Part of a small language model's weights: a variant of Muon for these matrices.
MLP neurons of a small language model. Each row is named by its layer, matrix (up: input weights) and neuron, and shows model dimensions 32-127. Each number is 50 + 15 x the weight over its row's rms, rounded and kept within 0 to 99.
A block is one neuron, or neurons of one layer that tend to fire together. After each block is what it responds to, as a language model described it from the Wikipedia text at the highest values.

L5.up644:24 63 60 85 49 47 59 39 35 33 52 54 67 70 30 53 30 40 50 80 54 39 63 20 51 78 55 59 90 58 35 52 17 36 51 43 37 28 32 61 44 50 39 41 53 59 38 45 12 48 51 49 58 24 55 50 36 48 35 26 26 56 59 37 46 37 54 30 76 59 32 42 30 60 26 29 46 48 74 43 34 40 36 76 67 50 45 52 31 50 55 65 46 54 63 40
L5.up992:55 39 45 79 51 44 68 37 49 46 45 29 63 67 28 74 36 55 45 72 59 46 60 63 62 38 33 68 38 47 55 42 50 25 65 75 57 67 56 36 18 58 48 29 40 58 74 63 63 49 56 79 69 74 52 55 35 45 53 38 46 61 37 23 57 36 57 70 36 53 30 51 42 80 64 36 25 31 49 94 41 44 46 54 21 57 34 26 41 42 22 49 39 31 49 48
L5.up1045:27 44 73 51 45 85 57 57 60 47 60 68 52 71 26 62 65 53 62 56 59 29 66 55 42 55 34 73 45 54 62 25 50 48 45 62 56 51 55 43 35 44 58 52 43 43 21 65 55 56 70 53 40 64 62 48 45 67 38 58 54 40 31 33 69 60 29 62 68 53 15 53 57 37 47 25 49 38 54 54 61 60 54 34 39 71 23 50 74 54 44 29 39 45 30 25
L5.up1087:73 35 76 57 55 40 42 51 42 63 44 26 75 54 69 55 33 39 65 64 28 60 38 46 41 56 39 46 25 55 41 47 70 31 23 58 59 76 61 59 54 46 60 78 54 67 35 70 77 55 51 34 36 68 49 37 57 71 79 28 58 22 63 31 53 40 63 49 65 83 31 77 40 39 54 28 50 30 22 58 33 12 33 74 33 43 65 41 48 95 36 33 62 56 48 53
L5.up1297:67 49 32 60 57 58 71 12 43 57 30 12 44 63 61 41 38 54 36 37 42 78 56 45 53 89 27 42 34 45 41 50 48 41 44 33 41 41 53 61 54 46 46 74 39 43 22 46 38 69 57 74 58 58 30 76 43 48 55 58 49 30 36 53 55 23 42 73 78 62 34 28 29 40 64 26 54 52 49 85 41 45 76 62 60 44 59 39 46 36 54 62 37 30 61 39
L5.up1313:66 49 57 43 42 41 53 47 51 52 28 89 67 67 48 83 53 02 36 74 37 19 45 40 21 40 34 31 54 66 36 62 57 21 56 45 46 38 74 69 61 58 36 52 48 42 52 46 24 48 62 40 78 69 75 69 36 54 53 53 42 39 52 47 74 35 51 66 74 61 17 31 50 55 16 21 29 47 73 64 38 49 67 65 45 55 58 28 53 50 49 29 64 36 27 66
L5.up1327:64 25 70 74 61 43 87 30 49 36 27 61 50 62 32 38 16 36 42 33 63 49 21 50 75 53 54 40 42 69 50 62 00 57 56 69 42 55 50 49 52 80 55 64 64 58 39 52 48 46 59 54 69 42 61 48 52 37 40 39 17 60 40 36 72 17 62 81 42 67 62 75 35 49 54 41 43 67 72 33 22 57 48 25 21 35 07 52 56 64 31 32 39 40 39 64
L5.up1457:40 58 68 50 62 24 38 56 33 41 36 57 30 37 55 29 41 47 41 21 56 49 63 65 62 71 57 51 54 64 51 27 65 32 62 41 34 56 44 52 50 60 21 41 34 17 60 42 45 47 36 42 38 38 60 76 61 48 48 46 20 37 58 53 33 10 67 99 73 41 29 64 59 49 24 36 36 46 11 68 50 48 56 69 67 52 53 52 76 43 52 46 53 42 45 74
Responds to: Formulaic statistical text

L3.up215:59 86 61 75 50 45 47 56 45 35 59 59 40 56 17 39 46 47 45 45 39 53 66 51 79 39 35 72 21 46 36 29 34 80 42 59 41 55 45 11 63 33 52 50 66 56 66 44 55 54 37 40 33 47 37 50 52 93 46 36 57 37 56 56 44 47 52 44 07 36 48 27 41 39 76 44 51 51 65 19 49 74 50 33 45 39 46 69 47 44 71 55 34 48 45 63
L3.up1121:49 72 55 70 52 42 41 55 45 55 34 57 37 37 58 10 62 40 69 67 38 43 33 43 39 53 42 59 48 33 35 46 29 57 41 37 43 35 38 40 55 63 28 61 63 50 69 68 29 52 40 26 51 42 45 53 38 73 44 61 73 58 44 75 41 57 44 64 33 76 33 43 32 50 34 29 78 75 80 58 31 46 44 68 27 92 45 54 69 09 81 30 55 37 47 66
Responds to: Section heading final tokens

L3.up286:58 34 50 35 56 49 51 60 62 83 52 40 57 72 29 42 34 41 49 30 45 65 60 42 82 64 67 49 57 59 80 56 41 44 74 61 33 72 54 55 27 47 37 26 62 65 31 50 40 58 48 64 52 59 53 87 42 47 40 69 56 45 64 61 46 21 12 56 45 55 75 54 53 43 50 37 35 56 35 51 58 45 79 70 19 26 44 70 58 24 58 34 46 36 54 25
L3.up912:66 43 63 47 87 53 63 77 60 60 39 64 48 19 41 50 42 50 62 55 30 62 33 48 33 68 45 59 55 59 54 63 50 46 18 46 31 66 69 53 43 51 39 70 91 50 66 47 54 67 46 65 42 73 49 53 64 41 47 56 59 43 58 41 45 49 50 34 57 40 43 52 28 47 41 32 70 62 46 38 48 58 39 55 29 29 71 69 56 60 64 40 56 51 33 28
Responds to: Predictable templated word pieces

L4.up464:43 63 49 58 35 47 50 60 60 54 30 42 48 40 56 41 36 49 68 46 27 57 48 56 53 63 14 59 50 76 42 66 10 51 57 58 49 69 49 50 35 58 24 33 56 63 71 58 64 86 37 40 43 51 59 48 22 59 43 65 80 30 62 59 27 26 65 69 63 56 26 48 30 49 29 36 46 77 35 37 58 67 61 43 55 70 66 53 35 51 60 32 89 39 30 68
L4.up760:55 35 64 26 48 62 57 22 57 50 58 47 50 40 41 38 68 93 41 70 59 25 35 61 51 31 49 48 40 16 46 40 50 55 18 58 61 54 38 57 43 64 33 43 55 45 26 47 37 51 60 74 31 62 38 34 37 53 57 34 62 45 41 76 56 17 83 58 28 59 55 46 67 48 45 57 62 64 67 36 44 53 41 61 52 58 59 64 19 53 53 82 33 37 31 44
L4.up936:72 44 42 99 45 37 52 40 63 47 44 35 57 48 50 51 56 66 30 66 64 49 41 46 59 36 33 47 41 41 57 63 70 58 66 62 54 47 51 49 29 65 42 45 59 57 51 61 44 46 40 32 20 37 46 31 54 86 60 54 48 33 69 73 43 48 63 36 46 41 34 30 63 52 55 50 55 80 51 42 57 49 25 79 54 60 46 33 23 20 28 46 43 33 43 24
L4.up1033:15 42 59 48 43 42 38 64 46 49 35 52 64 60 17 47 63 78 57 64 57 52 64 68 46 63 43 43 42 39 43 51 45 60 23 58 50 47 38 33 64 34 48 36 38 50 56 55 48 49 40 41 47 72 30 52 19 45 36 56 43 29 39 41 49 26 38 65 39 10 55 62 47 51 52 33 54 63 29 38 49 65 50 39 36 39 63 50 66 59 34 57 65 36 20 44
Responds to: Section-heading word endings

L5.up248:31 54 74 54 53 71 46 64 61 68 28 41 33 83 49 68 46 34 68 38 48 69 44 73 18 70 37 29 37 50 45 65 43 58 69 67 46 53 50 45 67 22 47 36 65 64 42 35 29 53 52 40 41 31 66 44 53 58 45 40 32 47 46 69 46 23 54 70 57 63 44 40 19 61 60 49 51 51 59 46 52 54 22 79 70 47 19 57 26 56 58 93 61 73 44 49
L5.up428:59 40 64 71 31 54 46 64 47 42 57 63 68 47 26 54 25 48 44 35 51 48 47 81 39 56 34 60 56 49 78 71 58 55 61 49 51 48 60 54 04 43 26 64 66 50 47 65 43 57 21 38 59 52 45 51 51 34 26 55 58 38 54 65 42 63 57 76 58 69 59 71 35 54 42 54 27 39 43 48 42 42 56 68 40 36 74 73 63 22 57 77 58 40 45 67
L5.up540:63 43 78 62 62 60 43 32 37 32 52 57 58 91 49 34 48 59 47 68 59 81 71 27 51 49 27 32 32 42 22 43 50 22 37 67 47 47 44 82 39 44 50 53 56 33 55 54 44 53 44 10 37 33 64 47 52 57 50 70 49 26 69 55 47 52 65 07 52 48 44 61 45 43 48 58 47 58 52 37 73 39 58 77 41 37 50 44 32 61 57 44 39 73 66 46
L5.up962:66 65 64 36 44 56 49 61 43 54 39 66 51 57 52 62 43 38 73 49 25 62 51 43 18 48 39 56 59 69 45 67 62 45 61 45 50 60 34 30 55 83 88 53 69 19 50 42 58 66 37 19 56 60 28 57 31 65 67 81 56 43 59 77 45 67 28 56 59 52 53 47 82 15 62 53 37 35 63 44 69 69 58 44 20 49 49 57 34 51 56 69 56 55 36 46
L5.up1199:66 47 55 45 69 29 31 44 55 32 77 27 52 58 61 51 52 38 59 33 56 48 35 32 44 45 66 70 36 43 72 70 75 85 39 74 28 18 35 53 47 51 54 56 61 26 50 47 44 45 52 32 35 18 52 38 48 61 49 37 44 55 36 44 77 57 55 32 83 46 47 38 67 57 57 36 44 37 27 45 62 57 38 81 82 61 59 61 35 58 52 35 52 33 28 36
L5.up1275:48 68 39 68 49 57 25 57 60 51 50 61 47 43 33 54 77 50 19 68 43 53 41 53 52 74 62 64 48 99 61 75 51 60 61 47 53 55 33 41 53 41 20 42 49 40 36 35 59 11 50 45 63 41 56 50 56 72 60 40 67 42 30 66 37 34 27 57 53 49 46 43 68 40 45 46 45 48 36 63 47 49 21 34 62 53 78 55 38 57 38 69 58 24 37 63
L5.up1370:39 72 54 75 36 67 36 41 50 34 48 27 33 47 36 48 47 38 49 69 65 30 45 25 21 31 49 19 67 55 54 25 68 36 65 69 55 62 47 46 66 36 40 47 48 33 65 51 79 35 38 36 32 31 39 68 72 64 44 57 68 49 59 59 64 41 52 53 56 44 60 36 64 37 63 36 35 58 77 34 79 49 38 73 61 53 43 61 61 37 52 41 46 50 28 37
L5.up1396:49 43 65 65 71 22 60 66 37 27 68 69 45 56 51 59 42 29 68 52 45 87 69 54 73 30 39 59 49 68 46 31 69 47 32 59 44 44 53 64 53 46 86 49 51 44 37 24 56 62 59 22 61 37 48 53 74 58 31 59 52 44 33 25 53 32 56 64 59 39 55 42 83 63 21 42 53 47 41 36 64 53 30 51 38 26 75 63 71 31 58 43 30 55 37 65
Responds to: Partitive "of" after quantifiers

L3.up722:60 55 48 67 63 62 57 25 37 28 44 50 27 54 47 49 44 39 56 52 61 51 61 85 55 76 25 56 41 62 52 45 64 45 33 84 57 50 50 51 39 51 63 37 81 37 50 73 36 38 43 39 33 52 37 56 40 31 66 79 42 75 73 59 54 45 24 55 40 67 48 47 40 57 60 56 45 80 63 60 70 49 28 55 44 22 40 25 66 50 49 41 37 41 67 50
L3.up1082:79 61 51 33 38 53 52 66 44 68 59 60 55 46 48 58 62 50 32 50 58 38 45 56 55 55 73 59 66 61 26 63 40 65 44 65 45 29 79 39 51 70 64 46 49 24 43 42 59 40 39 14 34 27 51 65 59 47 30 49 33 77 41 61 43 73 42 39 69 35 29 54 44 51 42 58 53 36 51 58 61 66 44 38 79 63 25 36 30 28 55 68 32 77 54 57
Responds to: "Of" in part–whole phrases

L4.up99:46 44 65 63 42 77 65 54 25 41 76 78 41 60 23 50 47 56 31 55 39 68 61 42 53 71 42 62 93 53 60 37 46 32 50 36 46 52 59 31 48 51 45 44 45 63 37 53 59 72 51 30 58 33 27 57 54 54 60 71 70 56 66 18 59 41 30 75 47 33 52 50 38 52 32 15 49 46 48 67 39 49 55 63 61 48 16 44 37 76 34 58 25 53 54 60
L4.up392:52 67 50 43 61 50 79 30 29 43 61 60 50 35 38 29 67 41 31 32 23 40 48 53 61 65 59 36 56 72 40 57 36 52 66 41 48 59 59 52 34 43 71 44 43 52 42 29 28 36 71 36 64 50 47 52 79 38 28 59 43 59 45 57 63 49 55 40 59 35 59 71 48 28 86 40 39 76 17 54 58 55 43 56 57 61 49 61 40 20 19 27 26 47 66 62
L4.up617:81 60 35 19 62 65 07 34 33 53 55 58 59 50 31 46 44 43 46 40 54 40 45 52 13 57 67 70 77 63 71 54 47 66 69 50 77 28 67 74 22 46 55 37 66 56 35 35 61 61 43 46 55 44 62 63 67 26 57 39 25 59 48 75 66 35 12 42 45 31 51 74 35 41 35 60 52 53 50 46 35 54 68 57 73 65 44 55 39 57 53 38 63 43 23 48
L4.up1416:49 36 66 60 61 60 76 59 41 50 43 69 24 54 24 48 64 51 41 39 51 71 56 30 44 67 48 59 37 91 62 60 56 62 20 33 66 40 53 63 53 52 52 42 52 14 65 26 46 47 49 43 53 52 67 41 37 46 78 44 46 29 49 63 79 10 31 46 54 60 50 50 71 41 58 51 43 56 31 69 41 57 34 39 41 49 83 57 43 58 69 72 34 50 71 46
Responds to: Partitive "of" after numbers

L4.up381:46 56 46 30 59 41 47 61 20 46 56 27 42 37 10 71 42 58 45 74 64 60 76 45 25 39 63 57 32 70 65 41 43 58 53 37 51 61 52 40 53 43 31 56 38 59 47 49 24 75 61 61 67 67 49 61 62 36 56 72 74 85 63 34 72 54 25 53 53 53 39 57 48 39 29 46 31 32 60 07 55 43 40 84 46 48 77 51 24 32 58 42 54 52 30 51
L4.up489:67 47 62 51 30 25 54 31 24 54 60 85 52 78 17 35 63 66 39 42 68 64 64 44 24 29 51 38 48 43 41 60 59 77 38 52 46 32 35 40 38 62 80 38 45 55 59 39 50 26 41 26 51 29 21 52 56 35 39 50 45 36 48 48 61 72 39 52 54 68 29 64 53 51 34 40 46 74 63 53 62 73 57 62 38 72 62 49 63 53 65 51 42 54 74 30
L4.up494:58 43 73 21 55 29 75 22 43 47 43 46 38 40 18 53 44 33 42 55 21 39 85 50 41 53 33 41 61 57 42 44 30 59 48 31 18 37 57 43 18 57 13 58 59 66 67 63 47 57 31 32 21 25 70 49 58 42 53 68 70 46 35 52 50 64 33 67 39 50 69 59 52 64 52 27 59 59 38 21 65 58 28 47 57 65 65 56 63 62 45 51 42 34 38 64
L4.up1168:57 32 38 20 46 54 45 57 27 49 64 33 42 54 27 21 67 48 56 54 73 57 82 44 38 39 52 59 58 72 53 38 24 19 45 53 63 64 56 58 63 45 52 52 67 54 54 71 51 39 51 54 48 29 24 48 43 39 67 35 43 22 27 27 56 45 40 49 30 37 50 23 56 38 72 50 49 49 57 23 43 88 41 33 53 78 56 66 63 52 30 27 28 63 08 43
Responds to: Partitive/relational "of"

L5.up230:45 09 81 44 60 77 60 55 36 51 51 56 57 53 42 41 65 57 48 56 59 27 65 56 78 34 43 71 67 34 51 49 57 55 38 62 72 69 60 59 46 35 38 52 54 61 39 53 35 57 49 62 49 39 44 37 24 56 79 66 52 45 39 67 68 46 61 12 35 43 62 20 68 46 47 41 60 34 36 27 35 52 45 81 50 45 24 76 52 71 75 15 51 56 64 66
L5.up508:48 37 76 59 37 21 64 79 52 50 48 38 34 22 34 73 55 46 47 57 23 39 35 45 31 31 50 79 50 48 53 55 68 51 25 35 47 47 42 52 59 46 43 47 62 63 62 52 66 59 46 47 33 66 27 58 59 54 83 36 49 83 72 53 66 30 53 42 23 61 41 43 70 43 57 43 57 58 35 41 14 31 31 44 52 73 58 46 29 33 81 52 46 47 39 42
L5.up706:53 90 55 48 59 39 34 51 49 59 55 47 77 63 40 56 67 65 29 33 43 44 48 61 44 71 32 54 33 39 33 30 47 40 56 43 41 68 27 56 51 69 60 46 61 50 47 62 75 48 43 55 54 55 42 61 40 53 30 10 70 65 75 57 50 28 46 21 25 48 42 40 55 49 31 15 51 49 26 55 22 70 41 43 37 66 58 86 55 79 45 42 63 46 16 26
L5.up1000:49 25 74 40 73 59 50 24 29 54 69 31 61 75 48 34 40 41 29 49 50 68 56 44 55 34 43 47 35 55 61 39 34 59 54 61 65 47 31 46 74 49 68 34 59 42 24 38 45 50 59 83 55 59 50 73 46 54 33 25 23 39 86 29 57 44 53 55 55 67 33 52 55 67 50 45 48 58 76 50 55 81 63 48 30 56 86 33 46 57 47 55 10 41 26 74
L5.up1303:51 41 59 50 80 26 41 55 55 46 60 42 63 67 53 48 35 51 47 67 53 65 12 64 39 44 50 51 46 52 40 47 76 27 55 76 49 43 41 56 55 66 40 42 90 41 42 74 82 46 74 72 76 54 54 57 89 38 57 56 56 60 60 41 43 51 62 51 09 33 65 50 45 57 39 45 51 41 56 61 49 67 30 45 73 37 25 00 43 46 49 45 33 48 38 48
L5.up1401:54 48 65 72 57 69 42 54 28 43 57 27 56 66 83 64 54 54 19 51 61 45 30 52 26 64 35 32 32 47 64 13 39 62 63 46 11 67 61 47 64 37 70 57 48 55 68 40 34 53 44 80 72 47 43 43 38 26 41 16 42 59 71 29 26 38 86 54 32 41 41 44 53 20 83 57 49 46 70 55 23 49 79 38 51 51 53 70 33 46 61 23 59 43 55 45
L5.up1437:40 47 84 63 44 81 45 52 51 60 60 37 63 72 39 73 30 52 42 30 31 24 32 75 64 44 61 61 52 29 20 33 48 60 33 65 52 65 62 93 56 54 47 62 76 23 35 39 54 51 64 61 61 57 66 49 23 42 52 22 61 26 74 39 45 60 70 53 29 54 36 37 53 45 55 74 52 47 59 44 51 41 32 38 27 43 60 70 10 34 58 53 49 47 51 63
L5.up1460:24 39 58 18 67 36 43 66 48 42 62 29 55 61 28 58 63 37 31 55 20 63 29 69 48 81 49 39 27 16 46 65 72 69 47 47 44 68 48 32 49 93 44 62 51 52 63 30 26 56 44 46 53 59 53 32 58 29 52 16 67 39 54 43 56 71 66 53 44 51 75 49 50 22 53 63 40 26 71 66 55 54 29 83 50 37 70 48 23 18 60 34 54 49 24 41
Responds to: Mid-word completion pieces